Part of a small language model's weights: width 512, 5589 steps.
MLP neurons of a small language model. Each row is named by its layer, matrix (down: output weights) and neuron, and shows model dimensions 170-297. Each number is 50 + 12 x the weight over its row's rms, rounded and kept within 0 to 99. A neuron's up and down rows have the sign that makes its largest values positive.
A block is one neuron, or neurons of one layer that tend to fire together. Before each block is what it responds to, as a language model described it from the Wikipedia text at the highest values.

Closing delimiter of names
L6.down1153:52 64 48 32 56 55 43 41 44 67 47 75 55 32 27 53 44 22 52 62 40 52 50 51 43 44 60 38 66 79 36 62 43 54 38 36 55 51 63 48 69 55 58 55 65 60 35 77 51 53 39 53 61 49 34 22 66 45 53 67 60 60 42 54 28 43 65 52 61 41 70 49 43 53 63 44 68 79 36 52 72 42 48 46 49 52 44 53 55 57 62 53 44 70 76 48 41 42 47 45 31 51 58 34 61 32 40 55 48 41 49 54 48 33 52 59 72 48 50 51 53 65 52 72 45 49 39 39

Inside titles of works
L9.down73:36 23 41 37 54 37 43 46 56 57 54 45 62 68 62 54 47 33 53 68 56 57 53 43 34 51 47 45 40 59 37 46 43 43 46 49 44 49 64 28 53 60 62 65 49 42 55 59 29 57 52 55 28 41 57 40 48 41 26 40 58 44 09 76 38 42 48 30 33 62 41 50 61 37 49 49 54 57 52 70 30 34 66 51 54 38 50 17 51 58 50 57 39 37 73 55 58 58 59 58 54 47 51 63 53 55 44 66 43 42 67 29 41 32 52 51 54 40 50 64 51 47 44 64 43 75 36 43
L9.down294:58 58 38 69 38 59 52 62 43 43 84 49 45 52 34 30 57 42 59 63 40 81 49 61 47 61 44 32 77 64 46 41 38 37 52 62 48 45 44 43 49 62 27 55 54 40 48 40 59 47 42 53 48 46 48 50 65 50 50 43 44 29 35 46 49 37 50 57 53 43 46 50 56 20 60 42 66 42 20 30 64 70 55 36 51 47 43 45 33 37 62 27 39 47 44 59 42 59 48 69 74 70 27 69 46 63 46 61 52 35 61 56 42 46 75 60 59 64 53 61 45 59 21 54 74 46 37 51
L9.down368:50 43 56 39 45 50 47 57 47 61 50 60 67 69 61 66 61 51 59 57 47 46 71 43 68 41 58 35 47 41 57 53 53 42 33 30 43 53 49 49 53 38 54 59 42 41 43 48 53 46 49 38 24 58 52 33 34 47 64 27 49 45 56 77 68 61 57 52 35 53 42 52 54 40 36 42 54 40 49 68 34 50 53 57 48 31 37 73 79 44 43 63 45 22 58 49 53 59 33 44 39 52 55 35 76 59 32 60 40 52 70 50 35 45 32 56 49 66 68 56 48 56 31 61 42 66 34 30
L9.down403:40 56 77 51 66 39 36 35 78 42 50 54 50 51 50 47 44 47 33 52 44 68 53 53 46 51 62 39 31 57 40 56 47 66 38 51 37 34 40 46 46 43 55 41 38 56 38 44 64 52 52 69 64 44 34 34 61 25 50 22 51 64 57 27 47 47 54 31 48 42 55 49 51 63 44 64 64 54 39 52 41 61 49 51 60 51 62 49 66 54 50 53 48 63 57 61 52 46 32 38 46 27 66 48 49 50 35 56 35 50 54 71 36 38 36 50 50 66 68 70 35 37 46 64 55 40 36 64
L9.down425:48 82 65 45 59 53 60 49 41 59 64 47 39 56 27 62 48 57 35 59 69 74 61 47 47 53 43 34 54 72 53 54 40 74 61 54 68 42 53 49 45 60 56 47 64 30 57 41 35 69 55 57 54 63 62 52 63 54 34 58 54 38 35 56 45 68 46 47 36 50 38 44 49 52 41 41 62 25 35 68 45 65 50 72 40 34 49 54 52 41 41 49 59 48 55 50 16 55 60 67 52 59 24 70 47 48 51 59 56 64 60 56 46 61 47 46 64 56 53 55 54 61 35 56 58 63 22 25
L9.down662:51 50 53 44 58 47 55 64 55 43 48 58 42 53 62 55 37 55 60 35 59 71 43 47 58 56 31 59 29 51 59 67 47 55 46 36 74 41 40 59 31 31 38 46 54 58 49 54 38 44 36 54 35 31 49 35 60 62 49 28 56 54 56 34 33 37 52 74 56 55 40 46 54 63 53 41 44 64 45 39 50 41 30 50 45 09 53 55 65 44 44 47 46 54 53 31 44 52 43 59 44 48 64 58 35 61 70 40 38 39 45 47 55 46 51 32 51 43 75 57 54 53 33 54 52 36 37 32
L9.down1009:43 04 45 51 43 63 61 71 57 47 59 39 29 47 30 40 52 50 47 40 47 36 69 68 39 78 41 30 47 54 59 60 42 37 37 56 52 37 47 55 50 58 49 53 31 65 66 41 29 70 48 56 51 64 50 63 48 32 36 44 57 41 41 43 39 44 19 48 49 66 33 48 53 42 40 31 21 52 41 63 39 45 53 50 41 51 45 46 53 35 67 42 45 64 48 38 56 53 32 46 63 30 59 57 52 54 45 44 45 48 51 59 34 66 34 24 29 51 61 53 41 50 55 49 36 52 54 47
L9.down1040:57 19 35 41 46 54 41 32 47 57 61 47 61 58 42 42 52 40 43 55 39 46 65 39 60 29 57 43 46 50 54 37 59 51 62 57 51 59 59 27 35 56 43 49 64 67 28 44 49 45 41 54 25 36 61 49 37 39 53 22 43 49 50 41 59 20 50 67 76 46 41 45 68 28 63 60 32 65 29 29 58 45 43 66 45 41 61 41 48 56 68 50 40 35 40 61 69 51 60 32 56 52 60 41 53 32 41 48 47 53 51 54 67 44 67 43 39 23 43 48 55 49 57 25 43 65 59 41

Date openings
L9.down76:50 31 46 65 51 44 39 54 51 65 65 58 55 49 43 56 15 59 45 55 50 53 60 44 59 52 57 30 47 54 55 68 44 53 31 40 47 43 48 64 64 50 38 54 83 45 76 43 49 43 46 37 57 71 45 62 33 44 64 41 76 35 57 52 35 20 57 45 43 32 40 51 58 45 34 58 40 55 49 59 58 57 64 39 42 63 35 74 67 38 74 49 63 34 47 34 50 65 48 67 35 49 32 66 52 49 63 34 61 52 64 22 42 52 46 36 50 75 57 44 34 63 42 54 55 39 53 27
L9.down78:54 46 63 35 30 62 47 50 56 48 50 46 43 55 46 31 35 51 32 35 46 59 42 56 51 49 59 62 47 42 36 52 51 64 52 60 52 53 39 49 38 64 60 63 36 47 45 54 30 68 64 57 41 40 56 66 41 46 32 61 51 42 65 70 47 49 45 41 50 23 54 58 36 53 72 51 51 40 41 44 72 49 58 71 56 37 47 42 78 66 37 82 33 34 53 76 61 63 49 53 72 36 40 60 38 46 31 73 55 34 74 58 35 84 46 57 65 44 49 24 75 55 37 57 65 44 50 39
L9.down260:59 33 64 37 65 47 33 71 35 46 39 37 62 35 72 56 47 32 76 60 33 51 51 20 60 53 52 62 47 54 23 46 52 57 50 62 57 63 36 38 54 49 75 50 36 46 42 61 46 69 62 44 39 52 30 60 47 77 66 50 53 44 40 61 65 47 64 63 46 37 45 40 40 47 66 39 56 44 42 42 43 74 47 48 49 44 58 51 56 49 48 62 43 56 58 57 70 37 55 40 22 51 56 43 47 40 44 54 34 52 53 54 67 73 45 67 47 80 53 63 70 46 58 61 31 66 47 26
L9.down511:44 59 39 62 40 60 52 48 61 44 32 44 42 63 32 30 50 57 45 62 60 53 61 33 48 61 29 43 42 40 29 58 41 67 44 71 26 33 54 65 36 46 45 39 54 46 65 36 56 42 33 48 63 82 45 46 42 46 37 46 57 27 26 71 39 48 43 59 52 41 49 59 67 49 40 42 35 36 41 55 41 44 50 31 51 90 56 58 61 46 24 51 40 43 44 49 47 24 53 74 60 51 48 36 33 62 48 53 80 28 61 66 33 45 54 70 76 64 49 47 31 36 49 43 43 58 61 43
L9.down655:28 50 74 23 69 66 53 60 37 43 47 57 51 27 46 32 72 33 43 48 36 58 34 40 32 33 52 44 41 51 59 48 35 55 38 37 44 53 54 52 34 33 58 48 39 39 36 49 55 68 54 47 17 52 61 62 68 79 62 54 32 41 71 46 55 41 54 41 38 53 47 37 58 51 50 63 57 35 42 21 55 23 58 47 53 57 52 42 50 44 55 45 53 63 57 69 50 33 85 52 48 76 51 48 43 53 26 60 47 61 44 23 65 54 57 46 50 45 53 69 36 57 34 36 42 53 52 42
L9.down723:41 27 50 66 39 57 48 54 47 54 46 23 41 22 48 68 45 36 53 41 19 57 80 65 41 41 46 42 32 42 38 43 50 37 50 42 47 71 50 53 61 39 54 61 71 43 71 46 45 33 70 53 64 69 53 51 45 57 44 58 47 53 53 40 54 39 43 39 49 74 51 36 53 62 45 46 53 56 34 63 68 57 60 40 62 39 71 53 49 44 55 33 23 31 48 60 30 51 62 65 63 67 61 49 32 41 46 49 27 54 47 47 46 64 72 49 63 31 43 48 38 64 41 44 63 47 47 43
L9.down830:86 83 52 35 34 48 63 49 45 52 54 49 56 44 35 59 60 20 56 31 35 51 46 58 60 70 47 38 40 54 57 59 39 47 64 69 41 54 46 48 50 67 53 54 45 48 52 46 29 36 36 61 50 25 46 55 37 35 42 65 63 48 53 46 31 35 60 30 60 44 43 48 52 50 55 48 60 44 43 60 53 44 52 50 41 31 61 55 48 61 80 45 60 38 45 30 42 25 54 48 59 69 55 35 68 35 68 66 48 62 42 43 49 62 59 58 53 54 63 48 56 61 47 27 50 61 47 45
L9.down1057:64 40 60 41 54 50 43 32 68 39 49 61 42 54 58 66 51 47 37 51 60 54 46 32 65 52 54 51 40 76 58 56 48 69 54 65 37 60 40 46 33 61 19 31 54 48 73 52 61 39 50 51 45 49 35 52 45 52 57 31 75 44 56 42 49 46 46 42 65 41 51 75 58 42 48 47 47 37 62 61 62 48 49 38 45 29 61 56 68 47 63 54 61 67 32 29 61 54 43 57 48 74 35 52 35 52 54 47 36 45 49 48 51 29 43 42 62 36 62 39 45 58 47 70 22 48 55 52

Subject-continuation pronouns
L9.down150:48 30 58 54 57 35 77 44 49 66 40 32 64 52 64 47 54 48 39 57 46 37 47 49 56 54 31 56 53 46 65 44 40 57 47 48 55 41 61 47 33 55 40 61 36 50 38 33 49 54 59 34 53 40 46 35 44 50 55 49 58 44 57 50 46 48 50 34 52 40 55 63 59 52 40 61 38 44 20 45 54 46 44 32 73 64 22 43 47 70 56 57 65 33 38 57 29 55 40 43 52 21 83 44 47 50 55 56 46 38 49 66 49 38 51 60 60 56 46 43 58 57 50 68 47 42 58 47
L9.down169:66 50 47 65 61 32 33 22 39 31 42 56 53 70 53 49 59 57 63 78 56 50 53 48 57 62 36 34 65 54 41 48 56 52 48 67 45 33 49 57 56 36 53 51 68 65 54 57 55 35 22 54 56 50 50 38 59 43 55 67 32 60 46 41 73 51 42 54 58 45 65 55 62 50 37 53 41 62 56 54 61 35 75 59 51 43 69 38 32 46 49 35 59 53 72 55 54 41 87 43 40 45 54 45 48 38 57 65 46 44 51 64 55 45 63 70 54 35 56 39 62 51 41 50 52 28 64 65
L9.down306:55 15 48 63 34 57 67 45 41 48 61 42 49 62 40 78 58 59 50 54 68 65 66 78 43 38 44 56 22 49 57 69 35 29 62 51 58 58 54 62 26 52 40 66 67 61 46 55 60 64 63 69 54 30 51 74 41 59 37 46 44 58 47 40 44 30 49 49 39 47 50 46 37 58 79 54 48 49 38 68 52 69 45 34 41 52 73 50 33 65 55 52 63 46 53 41 66 54 62 67 54 61 62 23 62 52 43 43 62 44 65 37 42 66 67 38 50 53 44 39 59 46 61 63 53 64 51 26
L9.down455:53 43 58 46 41 50 59 56 53 53 47 54 57 41 32 31 43 54 56 40 25 31 52 39 75 49 54 44 61 55 42 59 50 55 37 38 41 56 43 44 44 48 26 52 49 42 49 71 67 38 49 50 54 65 45 34 31 59 48 52 62 55 46 47 61 73 84 44 46 54 62 59 58 65 40 36 37 34 28 33 49 62 40 59 39 54 73 67 58 55 47 47 47 63 51 59 63 39 59 52 57 59 63 65 42 82 57 67 36 25 66 39 70 50 59 46 44 49 42 38 61 42 48 45 55 58 36 70
L9.down672:41 24 57 54 34 51 43 64 53 52 39 37 53 26 56 55 60 56 58 52 25 64 39 38 67 23 36 69 48 49 60 65 64 73 40 43 46 15 52 73 51 62 43 43 38 30 35 21 43 53 43 50 47 79 54 23 46 51 50 57 34 39 57 48 50 41 61 57 44 60 55 66 49 60 44 34 52 56 27 62 64 56 37 51 56 58 62 53 42 49 39 54 64 54 40 58 46 48 41 52 69 67 71 53 63 60 57 39 70 49 52 45 56 57 45 52 45 51 36 15 34 70 63 48 44 54 48 55
L9.down1241:53 01 46 37 66 43 53 51 19 34 44 57 51 55 46 60 49 44 73 53 52 44 41 65 39 61 49 52 43 63 45 48 66 63 50 58 75 55 70 52 65 44 42 47 28 23 69 53 59 42 43 61 50 35 51 45 36 60 56 64 28 49 62 54 51 50 67 42 52 48 54 45 48 68 67 49 59 61 42 48 54 39 45 51 76 52 44 46 38 57 67 43 49 52 63 39 49 63 58 67 42 51 63 34 45 42 58 40 55 39 41 45 55 47 49 43 73 44 40 46 30 54 62 32 40 45 47 52
L9.down1312:55 33 62 43 43 33 38 49 61 66 52 33 53 64 51 57 44 61 53 52 43 35 50 51 59 64 63 39 74 31 46 40 42 52 54 52 46 48 22 43 35 62 79 47 75 38 60 32 40 48 52 43 53 47 51 47 22 51 33 52 32 74 55 34 60 22 69 58 34 59 46 71 46 56 25 89 40 58 62 56 59 38 45 40 50 47 57 56 41 62 57 58 49 57 53 82 57 50 47 64 31 37 56 56 55 20 34 81 46 50 35 54 86 50 53 37 38 54 54 49 49 44 49 67 43 49 40 57
L9.down1339:53 47 58 54 48 45 39 55 43 62 48 63 60 38 37 48 31 74 57 49 26 50 51 45 47 69 49 71 33 82 56 52 39 54 47 42 51 36 73 49 32 36 62 54 51 51 62 43 46 43 52 45 53 49 61 34 40 54 43 61 38 43 35 45 48 62 50 56 34 82 69 44 43 53 35 27 54 64 28 65 24 52 46 48 34 57 47 57 60 44 36 58 52 48 37 47 37 45 64 38 47 34 36 57 60 57 46 63 37 59 45 67 31 47 56 34 46 52 59 41 55 49 61 48 52 68 64 49

Clause-initial subject pronouns
L5.down277:51 51 43 42 54 52 54 42 36 50 58 46 38 59 49 36 28 58 45 49 55 57 49 34 51 64 36 59 45 91 62 49 33 56 73 57 72 67 56 47 56 50 52 39 38 46 53 49 41 44 49 53 35 65 60 43 45 52 35 66 56 68 51 60 67 53 35 43 34 44 34 58 80 27 44 60 65 50 57 28 61 50 47 60 38 44 37 44 40 61 42 43 46 60 34 43 50 69 63 68 42 60 56 52 40 41 67 58 50 35 60 54 59 37 44 73 59 68 45 47 50 67 47 49 41 55 47 71
L5.down448:41 18 56 63 41 50 37 55 54 38 29 29 66 39 34 61 64 46 50 67 42 64 57 39 33 68 67 59 63 44 47 52 70 54 55 32 38 43 44 55 37 51 51 62 84 40 60 40 52 53 60 55 37 61 64 55 52 56 51 59 44 53 47 57 47 60 41 70 34 62 57 03 34 67 61 51 64 40 51 49 53 66 45 55 37 58 45 74 69 49 41 42 60 48 49 56 39 52 44 31 33 38 60 47 45 40 62 51 45 49 29 68 46 49 52 61 47 38 36 48 45 52 52 65 81 58 66 64
L5.down487:60 89 56 40 65 33 29 70 50 50 49 44 37 30 73 47 54 62 53 46 36 70 56 33 51 69 43 54 26 59 53 49 35 58 50 41 44 53 74 48 35 35 39 40 60 44 29 60 48 28 59 51 51 57 36 28 29 61 66 47 53 42 45 47 51 48 29 42 56 36 40 72 52 50 41 47 23 44 49 42 43 52 55 27 51 27 45 76 38 40 57 60 45 39 50 44 49 73 72 51 46 33 28 45 62 53 68 61 33 64 34 81 29 59 66 46 23 66 62 45 45 81 59 41 66 55 68 52
L5.down549:57 52 50 56 23 51 41 61 47 55 66 32 34 70 48 49 79 58 40 52 44 61 25 45 56 64 35 27 65 50 58 45 70 42 55 39 60 48 67 43 67 52 33 63 55 44 64 50 66 31 67 75 37 55 49 56 27 45 39 71 53 32 40 52 48 61 61 67 66 60 57 54 41 53 26 53 26 37 64 36 30 55 34 28 46 40 32 52 51 42 44 58 41 60 51 46 50 58 46 52 40 55 62 56 61 65 54 33 42 50 61 34 31 40 54 48 42 31 58 37 62 57 36 59 36 57 61 50
L5.down1017:51 41 49 27 28 49 59 58 71 35 45 28 65 62 47 51 36 49 44 69 57 48 52 73 44 44 48 49 58 54 45 33 52 47 30 62 59 37 34 44 36 51 42 44 46 66 60 71 51 34 56 67 46 57 73 55 46 33 36 53 70 59 60 36 34 29 33 65 51 50 62 64 61 42 48 51 40 51 41 53 54 45 58 23 42 50 48 37 67 71 43 63 61 33 73 38 66 60 31 49 57 20 82 48 62 62 60 41 39 47 65 46 68 48 47 40 35 47 55 45 37 49 42 63 41 47 74 50
L5.down1153:51 63 40 72 56 47 47 51 45 42 60 44 23 42 56 61 50 50 52 43 51 50 57 74 57 46 24 45 58 56 57 74 53 53 72 64 39 15 66 59 36 52 44 72 45 47 51 31 47 57 62 74 47 43 32 49 60 44 69 46 57 42 41 40 35 49 55 46 44 18 38 29 43 54 42 65 35 62 43 51 47 49 42 38 61 51 47 69 44 50 36 46 51 49 64 55 38 64 27 60 61 50 48 65 62 33 49 37 59 75 56 57 55 24 64 54 53 68 44 44 53 47 44 60 35 64 54 53
L5.down1282:47 47 36 64 54 52 66 25 38 46 72 52 32 72 59 51 45 74 47 49 78 50 48 63 67 37 38 45 40 53 48 69 45 62 53 64 40 54 45 55 53 54 46 42 56 55 53 39 62 39 44 69 57 60 72 39 60 66 41 47 29 40 54 21 38 40 78 40 40 38 34 62 59 50 45 61 50 45 67 44 35 84 45 55 55 50 46 50 44 65 54 38 55 57 37 55 37 42 47 60 55 24 84 50 49 46 37 69 58 78 75 40 79 49 56 54 54 75 39 40 51 68 46 48 56 48 41 55
L5.down1315:41 04 62 48 70 72 49 36 44 56 36 59 64 43 24 38 55 69 45 64 53 54 46 49 35 36 47 40 32 48 43 46 40 46 37 40 40 43 34 67 54 36 50 60 57 63 47 45 61 55 65 69 65 62 43 78 39 56 72 43 48 65 32 44 58 52 40 62 58 58 54 19 48 44 33 60 69 61 24 29 42 53 40 43 54 53 38 43 48 46 44 43 61 61 52 65 48 42 21 30 47 47 56 27 56 52 61 48 62 46 55 63 58 56 40 62 61 61 62 36 47 79 52 45 53 32 58 64

End of names
L5.down136:54 54 56 50 38 58 57 25 55 51 72 34 27 54 46 58 26 53 42 16 55 41 33 33 57 40 48 56 56 51 50 42 52 62 44 55 55 43 58 59 51 50 62 34 42 56 43 36 68 63 41 39 51 63 36 66 68 36 55 68 71 51 54 53 39 66 33 46 43 46 33 38 50 31 34 48 56 49 53 45 62 56 59 49 56 37 60 46 26 54 73 50 30 50 58 58 47 37 59 58 40 62 44 52 56 59 50 54 42 44 43 54 56 38 26 54 55 58 50 38 80 46 54 30 49 23 59 33
L5.down252:27 37 49 40 28 54 54 49 52 54 43 59 53 63 27 58 60 44 42 42 57 59 53 63 58 53 48 26 51 53 44 26 50 47 35 47 50 53 64 53 61 40 77 50 65 67 50 50 76 62 56 46 26 42 37 50 57 39 60 58 61 61 48 59 60 41 62 40 57 47 41 10 50 57 53 41 55 69 43 44 56 49 50 54 48 69 59 62 49 69 50 39 37 66 65 61 48 52 33 48 42 56 45 31 43 39 57 62 46 63 63 54 33 50 45 72 49 73 76 63 50 44 36 59 64 58 72 45
L5.down420:44 39 51 25 61 27 57 39 47 61 42 56 48 38 50 58 48 59 57 55 55 68 51 52 63 55 51 50 48 46 60 33 45 41 40 56 48 68 42 75 59 47 57 37 73 29 56 31 62 57 58 36 61 64 49 51 43 40 39 48 70 40 34 71 46 56 60 48 58 45 45 46 42 53 50 55 65 52 73 45 61 55 51 67 48 45 38 51 33 58 46 41 64 71 44 48 38 63 66 67 25 60 28 38 71 40 68 32 39 45 52 61 42 36 50 34 53 42 42 38 69 57 47 65 43 50 68 48
L5.down421:45 32 47 50 73 72 47 52 62 55 64 38 51 43 43 64 36 60 54 45 64 17 47 74 45 47 86 33 54 62 48 57 35 40 60 47 54 64 64 46 68 55 71 62 35 42 40 14 37 44 36 38 55 21 51 72 29 65 43 52 49 52 59 35 59 44 45 54 40 57 45 33 67 64 54 43 60 23 64 52 58 36 68 53 31 53 60 40 64 34 36 62 66 43 58 62 50 47 31 35 53 27 42 40 48 49 36 53 34 55 62 38 71 55 45 29 66 49 36 45 47 41 56 54 44 51 48 67
L5.down430:58 77 46 65 60 65 46 66 46 45 49 49 54 44 28 54 71 72 48 66 51 44 46 34 50 40 62 36 41 55 44 25 62 48 32 44 64 61 36 36 63 57 56 45 51 48 42 70 56 54 49 41 50 52 55 53 55 59 33 56 47 41 29 54 37 52 54 46 37 50 44 33 42 61 31 71 76 78 65 43 58 52 64 78 53 40 39 51 39 62 33 49 41 64 67 68 43 67 55 49 44 60 58 58 43 57 60 29 43 61 61 63 27 58 42 57 45 61 55 44 44 55 59 71 78 57 51 50
L5.down497:41 26 47 45 59 58 49 46 42 61 36 58 40 69 65 73 58 55 56 39 57 52 52 77 77 68 40 28 33 64 44 50 61 63 49 53 77 66 37 25 41 39 62 48 29 38 52 48 59 28 32 47 72 32 46 55 51 51 60 47 45 52 63 41 54 47 45 16 49 40 25 62 59 56 46 47 73 70 61 45 40 51 60 39 57 38 57 55 36 47 43 46 48 42 74 33 60 34 45 58 43 50 40 74 27 61 54 52 57 59 58 59 67 50 36 46 53 51 42 44 56 63 41 36 49 58 36 62
L5.down741:49 84 38 59 28 54 80 44 44 44 78 59 60 39 43 54 31 46 42 61 32 49 55 50 50 48 50 46 44 48 48 53 69 50 56 37 78 56 38 47 59 51 72 32 47 64 34 44 36 57 45 32 61 69 41 44 40 51 62 51 58 46 25 49 63 49 47 40 13 48 48 36 62 66 54 36 62 50 51 36 63 44 58 22 47 50 53 48 42 59 54 45 58 54 54 49 54 45 53 60 54 34 61 64 46 46 38 36 44 39 61 50 38 30 43 58 59 57 57 50 44 46 50 43 56 50 41 47
L5.down1182:62 60 52 46 41 59 59 61 49 73 46 46 59 49 68 68 71 46 39 47 33 78 53 75 75 36 61 22 39 56 65 49 36 37 35 64 43 85 59 41 67 21 77 51 45 40 58 50 42 30 41 34 50 47 48 67 54 40 44 55 48 54 35 40 56 43 59 60 58 38 34 49 37 46 32 53 74 40 73 34 42 40 44 40 62 50 53 48 35 19 44 61 49 26 67 62 46 51 42 42 47 44 29 32 53 49 74 50 44 56 34 46 56 41 34 70 75 52 61 32 63 34 32 44 65 37 63 57

Year slot after "in"
L5.down535:49 33 50 78 51 51 33 56 61 39 29 70 65 56 43 54 66 55 48 48 61 62 48 41 55 36 51 50 59 51 45 46 46 61 54 48 48 40 40 43 39 67 55 57 50 47 49 25 58 45 60 63 54 56 60 66 48 54 57 38 39 52 67 32 30 62 47 61 59 68 18 34 43 68 33 54 55 31 66 38 55 61 33 64 52 45 60 50 59 43 29 67 69 51 50 70 55 35 58 37 48 55 41 41 60 46 57 55 56 47 49 68 48 31 54 73 45 57 43 39 50 45 55 48 49 45 80 39
L5.down703:62 88 43 05 47 51 73 60 45 67 48 62 48 56 56 35 37 45 61 49 47 64 44 58 64 48 34 85 46 45 48 49 58 26 48 28 55 55 61 67 60 51 52 48 58 61 25 44 48 70 59 37 42 47 61 44 48 41 34 56 58 50 57 51 65 75 50 55 54 64 48 60 46 49 56 47 57 66 58 59 54 52 30 48 46 50 56 62 49 73 41 42 49 40 57 56 40 46 66 51 60 27 61 57 53 35 63 47 56 26 54 41 47 64 69 53 56 64 42 68 40 65 47 57 17 56 62 51
L5.down731:48 31 51 75 42 33 50 54 62 51 55 67 49 41 51 37 62 49 62 57 51 63 53 67 43 48 71 42 68 62 51 30 63 35 20 55 40 45 52 34 46 45 48 54 71 51 39 61 51 45 52 49 57 35 45 37 39 67 38 54 65 41 67 28 18 61 49 47 58 68 52 55 49 55 41 48 55 53 59 35 63 27 59 35 48 54 47 49 75 63 34 57 45 62 62 69 70 76 28 36 49 52 67 37 49 26 32 51 53 39 43 55 35 54 55 45 35 63 62 56 43 32 58 65 43 62 42 41
L5.down902:72 38 68 66 54 56 35 52 38 60 42 62 47 39 45 53 63 31 53 66 57 40 20 51 64 41 58 57 51 51 45 43 56 43 54 41 52 44 54 42 51 35 34 60 37 47 53 38 42 59 65 62 38 51 30 73 53 50 76 30 56 42 40 49 48 44 41 64 60 61 52 42 51 44 38 58 54 71 62 49 84 57 71 45 65 57 35 49 45 81 53 48 52 69 54 52 50 52 54 55 64 55 88 52 69 44 61 39 40 44 56 50 41 37 57 50 35 65 69 66 51 56 54 60 50 63 52 63
L5.down992:37 36 41 67 35 28 62 52 58 40 40 63 54 65 44 45 61 44 51 43 48 50 38 46 48 42 58 33 39 30 52 56 73 27 14 71 54 57 71 53 47 49 60 42 45 46 07 58 54 58 61 75 49 71 46 37 36 51 48 45 77 35 39 57 40 48 55 52 52 62 82 46 42 69 64 54 48 51 45 49 30 56 57 51 47 63 44 51 52 33 53 56 27 59 58 38 48 48 51 59 67 40 71 63 32 55 41 45 62 56 38 33 41 37 63 34 48 44 50 71 23 59 54 51 41 52 42 45
L5.down995:39 58 64 73 27 54 61 40 29 45 63 54 38 55 52 48 63 72 42 46 30 42 63 49 49 44 60 33 55 62 42 34 68 60 23 61 36 49 36 66 54 39 47 34 43 47 30 50 49 49 66 32 49 47 45 48 56 43 47 65 54 46 47 28 26 51 71 67 57 52 36 35 61 56 46 60 57 45 57 62 79 32 59 49 46 42 69 71 47 49 55 25 42 55 54 64 43 47 64 60 51 84 58 47 55 28 25 56 81 44 66 23 45 34 50 58 60 50 71 46 39 52 41 68 41 56 50 40
L5.down1167:64 69 52 81 44 72 56 34 54 57 51 46 63 35 55 45 38 79 54 43 35 53 50 48 29 37 44 38 44 45 49 75 37 37 57 56 70 54 70 58 66 63 40 52 27 54 40 33 49 54 36 53 72 66 38 25 47 42 41 62 36 43 29 23 33 52 55 32 35 45 49 70 61 37 38 62 68 27 45 56 53 48 77 30 34 43 56 68 55 34 47 50 41 54 50 64 45 45 36 73 58 62 67 47 57 57 52 54 42 47 75 41 56 42 47 72 56 55 65 50 68 44 57 67 53 49 46 78
L5.down1271:50 40 68 68 57 60 55 42 27 52 24 59 42 40 58 43 61 47 48 58 47 67 29 80 46 58 51 30 48 41 41 38 53 27 44 48 57 58 32 48 38 55 36 46 61 44 57 56 42 71 67 59 46 54 57 67 53 36 45 46 49 38 40 39 26 40 34 45 36 32 59 70 48 59 43 38 64 42 47 33 26 44 48 72 49 56 49 40 39 64 25 43 39 62 48 30 55 42 25 58 43 52 82 44 41 55 35 48 44 49 63 53 49 48 45 74 46 51 52 53 39 59 72 64 62 55 52 56